Part of a small language model's weights: untied embeddings, attention and MLP in parallel.
MLP neurons of a small language model. Each row is named by its layer, matrix (gate and up: input weights) and neuron, and shows model dimensions 336-399. Each number is 200 + 40 x the weight over its row's rms, rounded and kept within 0 to 999. A neuron's up and down rows have the sign that makes its largest values positive.
Before each neuron's rows, "fires on" lists the tokens most often at its 100 highest values on Wikipedia text that the model never trained on.

fires on: " of", "ed", "ish", " to", " extended", " its"
L6.gate1251,248,98,246,239,219,292,248,187,142,201,149,217,149,209,185,249,250,139,209,195,194,126,149,200,227,157,134,219,220,235,234,203,246,216,234,220,203,260,157,225,245,226,198,109,204,255,192,182,255,181,146,192,229,212,218,222,184,232,210,252,151,151,190,253
L6.up1251,281,156,288,256,189,153,226,199,165,241,178,211,86,120,169,257,224,207,183,219,193,207,237,209,239,221,221,163,210,144,147,168,227,145,209,229,167,166,209,303,184,174,212,209,256,123,133,242,223,231,223,167,175,224,199,188,180,183,227,275,134,176,191,141

fires on: "–", " to", " –", " and", " Rank"
L6.gate449,198,176,168,101,232,208,166,174,213,263,265,137,198,176,229,169,226,126,291,232,199,248,194,184,191,169,211,215,213,157,268,218,187,207,202,281,208,153,250,190,201,205,253,223,133,122,167,149,198,229,256,229,154,288,169,170,182,199,146,200,188,165,202,197
L6.up449,225,185,135,214,216,222,237,191,181,223,237,163,201,215,188,138,239,162,224,268,111,239,244,235,197,264,166,221,232,203,154,213,183,208,231,272,163,246,222,178,222,249,221,208,249,216,172,172,314,213,260,196,196,237,140,184,190,157,233,237,234,101,195,224

fires on: " with", " via", " using", " through"
L10.gate1224,206,181,227,186,245,210,272,204,155,152,219,224,175,221,205,235,148,247,163,202,168,272,190,323,161,165,155,165,247,290,233,229,197,109,227,228,209,185,165,238,128,246,178,106,182,164,226,152,171,237,174,132,226,173,190,188,152,219,125,230,168,104,198,130
L10.up1224,204,208,155,187,207,221,192,260,196,183,237,152,238,130,233,116,192,169,172,192,212,174,297,157,161,189,178,164,203,212,205,194,199,238,178,252,203,154,121,246,257,154,270,168,204,208,247,198,184,180,159,139,207,235,229,252,157,167,216,168,132,210,200,170

fires on: " B", "\n", " b", " J", " G"
L10.gate503,179,171,145,185,183,204,245,289,180,212,239,220,165,186,173,169,239,210,285,182,208,203,188,182,128,161,233,150,124,204,226,238,243,213,228,215,236,213,120,203,228,242,246,218,180,115,198,272,213,187,172,215,219,204,260,149,238,243,225,195,205,163,204,156
L10.up503,186,243,182,159,189,209,196,190,141,203,209,204,168,238,240,219,181,107,229,184,187,190,268,184,240,178,190,239,150,187,193,228,221,301,286,197,195,228,70,255,172,120,215,152,251,232,218,254,213,232,234,253,203,174,185,218,248,191,150,184,159,171,176,199

fires on: " |", " by", "-", ":", "|"
L6.gate722,168,151,196,150,156,184,222,160,274,175,201,220,231,180,177,283,200,338,171,211,248,172,155,197,154,174,184,137,245,225,247,242,162,240,233,233,252,247,168,233,179,232,182,227,223,191,251,193,153,173,230,272,241,245,226,274,246,202,127,256,139,204,205,178
L6.up722,165,286,216,210,250,223,195,165,118,186,204,196,201,214,119,199,154,242,248,253,164,245,157,220,173,162,223,175,145,189,224,194,98,204,161,230,207,151,240,189,224,156,233,262,237,162,225,189,226,246,256,220,192,190,174,240,230,241,180,197,225,185,160,242

fires on: "|", " +", "-", "–", " and"
L13.gate467,198,194,231,176,273,167,245,136,158,167,226,193,239,215,263,203,149,185,217,268,269,285,173,202,227,154,253,175,204,173,220,223,169,163,207,165,175,147,198,180,153,155,268,161,203,218,167,185,205,228,246,285,149,206,158,194,237,251,242,263,143,101,280,202
L13.up467,200,220,223,249,243,230,240,213,159,252,191,188,217,244,152,211,173,232,183,265,224,225,182,166,193,195,155,145,227,138,181,278,183,182,280,216,192,194,219,205,221,219,197,230,270,156,189,177,221,163,243,263,189,274,180,186,186,219,234,213,248,200,224,256

fires on: " which", " by", "ed", " subject", " to"
L4.gate106,168,127,241,200,219,198,212,200,142,184,214,250,143,230,210,279,292,251,172,230,174,154,232,239,203,150,266,222,73,171,222,171,216,196,216,223,241,183,164,274,139,169,183,169,159,196,149,271,161,239,150,180,90,219,221,215,229,247,156,220,142,164,191,181
L4.up106,236,199,203,234,248,196,266,245,179,239,147,200,249,162,249,251,108,221,281,179,257,167,262,166,160,157,192,110,285,181,154,223,215,191,173,222,207,232,193,266,97,132,123,229,142,177,176,196,175,167,177,240,197,211,254,176,174,239,188,223,115,162,188,194

fires on: " of", " by", "G", " with", "icon"
L6.gate105,155,133,296,212,243,176,187,199,207,213,139,199,212,149,141,253,110,300,124,180,193,140,217,246,193,232,196,170,201,202,246,160,212,177,142,254,173,165,208,117,237,186,169,201,253,230,223,188,205,224,214,280,193,218,188,271,232,211,164,241,208,206,210,199
L6.up105,170,251,243,128,189,246,244,149,150,196,233,132,210,230,230,230,169,107,139,208,214,174,187,178,182,215,211,172,288,181,186,193,228,144,242,219,176,233,222,156,183,208,202,194,182,176,115,173,209,259,190,191,204,206,171,139,224,188,160,192,173,156,209,157

fires on: " and", " to", " by", ",", " as", " of"
L13.gate450,212,151,162,219,228,182,178,219,219,139,194,200,189,224,190,201,228,193,226,245,170,206,166,309,135,196,186,208,197,216,285,196,179,206,180,131,189,217,230,212,130,250,128,156,203,204,253,248,187,229,101,271,167,251,231,207,212,199,221,243,139,164,162,209
L13.up450,170,164,184,201,234,182,246,164,187,222,184,171,237,186,161,217,175,182,179,183,186,207,204,153,154,186,174,122,158,257,209,232,162,189,130,197,213,239,175,193,218,225,148,149,220,239,201,242,138,184,211,186,296,206,229,232,139,160,176,167,238,156,224,238

fires on: " by", " of", ":", " title", " median", "els"
L4.gate531,162,158,258,163,209,101,149,213,237,232,245,169,283,187,179,250,149,265,165,169,237,177,145,165,162,213,172,249,139,298,190,214,196,188,156,186,160,165,188,141,187,189,152,202,285,201,144,220,189,330,239,267,214,147,184,257,155,167,194,266,216,251,227,122
L4.up531,158,176,142,200,236,206,199,249,170,205,176,254,202,231,159,201,173,151,214,141,244,219,148,203,228,194,172,232,204,183,188,261,164,221,209,205,199,165,238,220,260,127,213,189,222,216,189,274,268,197,210,190,253,123,174,254,180,235,175,264,247,151,125,221